Weights of a small transformer language model: learned positions.
MLP neurons of a small language model. Each row is named by its layer, matrix (down: output weights) and neuron, and shows model dimensions 144-207. Each number is 200 + 30 x the weight over its row's rms, rounded and kept within 0 to 999.
A block is one neuron, or neurons of one layer that tend to fire together. After each block is what it responds to, as a language model described it from the Wikipedia text at the highest values.

L6.down369,231,194,223,183,199,150,225,234,237,287,236,202,221,210,242,145,189,220,245,181,223,174,186,249,201,191,183,156,203,123,231,220,186,226,237,156,219,215,206,193,200,159,184,206,168,208,228,228,211,221,189,210,194,115,168,188,217,226,193,180,176,177,228,195
Separator after place names

L4.down133,173,188,221,190,243,228,210,244,189,181,134,201,187,214,174,195,196,163,168,186,163,170,159,216,176,214,159,188,147,177,272,154,204,172,208,238,145,229,259,167,165,179,206,213,174,223,125,207,180,202,168,199,144,217,215,189,191,224,236,171,197,170,189,230
L4.down247,209,205,244,177,192,239,205,185,220,204,200,200,214,184,168,168,190,201,234,221,206,194,190,200,230,162,177,151,171,196,204,227,170,218,229,189,214,152,203,167,227,206,119,170,204,275,202,204,246,187,167,195,169,227,153,229,206,195,168,211,284,145,153,153
L4.down503,225,205,201,179,190,184,255,177,203,207,171,191,157,227,201,175,184,266,263,226,155,213,214,210,220,225,197,190,209,194,154,204,200,191,229,220,173,126,199,210,165,231,188,214,203,149,207,162,258,239,212,190,179,264,182,208,208,214,201,242,181,229,189,132
L4.down504,203,220,210,151,211,164,206,270,233,180,175,215,164,173,187,169,183,209,201,216,269,189,164,177,222,184,208,180,175,211,126,247,211,217,167,173,190,188,304,203,217,159,174,205,197,232,182,189,178,165,178,247,159,188,211,228,213,136,135,223,189,205,205,169
L4.down573,207,231,195,155,243,234,152,148,232,178,241,186,188,225,229,150,209,229,215,262,216,153,190,161,197,202,228,197,149,224,181,193,192,195,154,172,251,219,212,193,237,232,217,162,192,153,181,203,206,196,230,202,184,253,139,252,234,203,126,199,220,190,229,193
L4.down621,205,173,214,223,184,215,185,161,239,216,189,198,249,222,195,161,205,189,145,188,188,157,174,191,224,218,267,178,248,140,203,189,166,171,248,195,195,172,168,209,215,200,218,155,242,162,160,193,218,205,201,187,187,169,132,210,262,245,118,187,163,176,239,175
L4.down745,187,186,214,242,202,182,208,176,207,220,188,213,148,258,199,235,211,222,173,218,194,196,199,195,218,213,153,166,206,190,203,214,189,191,165,253,184,196,182,198,196,232,205,201,177,203,189,166,234,145,270,195,186,192,243,201,174,268,241,180,263,227,185,188
L4.down986,190,228,150,215,207,300,168,179,202,171,158,238,196,196,222,193,214,285,193,182,240,229,206,153,154,166,141,198,203,236,240,216,196,155,212,151,190,155,232,206,212,228,221,253,226,169,191,216,219,191,160,199,192,171,280,196,179,180,170,198,174,183,186,121
Word-start fragments "bec"

L6.down139,238,184,194,155,205,178,236,174,214,190,186,213,197,198,186,224,239,216,227,210,185,209,173,221,202,162,227,164,216,178,208,228,126,216,223,145,211,147,203,239,141,224,197,193,220,214,214,209,272,206,201,163,225,175,174,216,168,151,245,141,203,226,196,250
Word-completing adverb suffixes

L9.down33,191,206,156,194,217,206,233,221,182,253,226,198,204,175,206,170,247,174,212,195,182,216,245,222,164,186,204,197,166,216,184,213,176,194,240,181,193,236,177,197,224,151,204,175,232,189,170,171,239,194,210,156,229,181,119,204,195,171,181,227,150,253,206,173
L9.down113,185,224,221,194,242,146,220,221,234,203,230,263,150,190,193,189,187,207,197,219,230,187,227,142,175,164,198,132,226,149,214,234,234,270,209,159,232,188,188,194,215,185,233,204,196,228,263,151,224,175,203,264,206,148,219,191,217,239,200,205,176,192,219,207
L9.down271,203,240,210,241,223,251,206,196,219,184,270,171,221,230,168,144,173,171,249,173,232,258,166,203,137,178,189,199,194,191,182,224,228,215,173,217,274,227,248,233,210,164,174,184,196,185,238,224,225,145,209,187,178,154,203,178,137,193,222,191,226,217,189,155
L9.down489,201,235,153,183,144,242,182,214,198,229,184,192,232,171,228,212,208,189,208,259,164,228,249,186,251,186,208,231,178,205,222,179,165,144,225,226,193,145,206,192,228,153,213,211,201,186,197,141,215,247,267,163,135,168,196,131,180,196,207,209,177,186,230,204
L9.down555,206,186,190,164,229,218,185,187,236,187,139,259,240,188,196,209,244,243,250,142,163,180,189,220,144,153,211,211,245,201,228,285,157,226,171,205,168,189,167,185,182,169,209,152,206,171,196,207,242,177,141,163,246,251,211,147,194,209,238,226,209,209,152,209
L9.down638,201,195,205,171,190,155,221,208,210,204,150,161,263,219,250,228,268,244,198,230,187,186,196,193,220,166,225,247,159,212,150,215,165,218,166,197,194,209,184,218,174,170,244,189,186,168,242,244,232,192,221,165,180,228,144,173,210,207,241,212,207,180,227,190
L9.down698,244,191,198,205,96,153,139,230,159,231,213,239,186,212,214,226,178,209,126,122,170,225,232,204,250,171,252,189,127,187,210,254,182,211,216,184,252,193,180,153,224,207,213,176,185,221,158,190,204,228,203,186,234,186,245,221,187,220,224,186,195,168,199,150
L9.down916,243,286,226,184,164,146,237,151,223,192,154,223,158,201,183,231,189,204,226,242,175,189,216,116,196,188,206,175,147,188,216,189,182,170,169,183,236,191,213,168,234,133,197,222,205,192,214,206,137,201,218,172,184,195,194,220,229,191,219,259,245,166,203,198
Biography opening descriptors

L4.down5,124,230,126,191,118,172,144,191,210,231,226,222,182,143,183,212,184,190,190,183,214,212,231,193,155,214,211,179,214,188,200,191,215,194,151,144,209,219,173,204,188,196,204,249,242,188,147,212,159,122,222,198,194,180,236,206,154,234,253,155,151,201,193,193
L4.down25,183,201,171,212,182,221,178,229,209,171,205,195,222,201,220,190,182,186,189,139,237,176,205,177,154,257,243,202,175,217,234,233,171,198,188,205,168,250,224,203,191,224,201,250,218,234,166,186,140,202,192,204,191,217,233,252,202,209,224,215,187,214,189,199
L4.down226,124,203,156,144,185,136,153,200,173,205,201,231,202,134,230,198,182,186,210,255,211,185,194,218,164,189,207,187,211,184,176,194,223,179,165,199,190,239,217,178,187,211,159,210,230,133,169,228,157,276,186,155,199,191,211,223,215,203,182,261,160,215,212,215
L4.down352,197,218,154,206,157,212,200,214,220,185,213,210,211,190,187,170,170,205,187,230,145,192,228,194,114,246,193,195,187,186,239,239,161,182,194,155,172,218,213,207,187,230,227,188,284,179,177,187,188,192,174,239,185,222,249,159,203,247,194,216,102,231,200,148
L4.down397,171,174,150,218,201,203,179,214,230,140,209,206,211,161,171,243,230,236,183,267,231,230,233,120,143,197,153,170,230,209,132,218,168,160,228,239,186,173,161,210,192,245,221,216,189,238,160,210,217,168,225,216,194,178,248,184,183,203,184,224,204,226,178,142
L4.down487,238,184,232,227,202,194,281,175,193,210,161,232,253,199,223,230,251,204,237,181,140,218,290,193,167,188,171,197,171,223,257,196,182,137,221,235,185,179,192,207,182,260,239,149,196,212,206,143,203,198,180,212,208,259,194,136,234,167,216,222,242,236,197,191
L4.down514,181,212,229,201,180,207,136,188,170,239,208,194,191,178,196,210,208,208,133,216,234,168,158,202,162,194,158,209,221,180,216,200,207,149,243,189,234,204,144,193,186,232,180,214,218,225,184,208,159,197,181,210,182,173,183,219,220,170,207,196,213,198,164,140
L4.down778,201,130,196,226,225,199,229,235,155,124,187,162,159,200,147,110,204,163,160,174,176,242,175,230,212,206,287,232,224,162,215,227,216,216,161,231,172,204,234,197,202,168,219,161,189,268,259,197,159,156,187,205,171,208,183,194,203,214,186,211,110,209,220,167
Word-final function-word pieces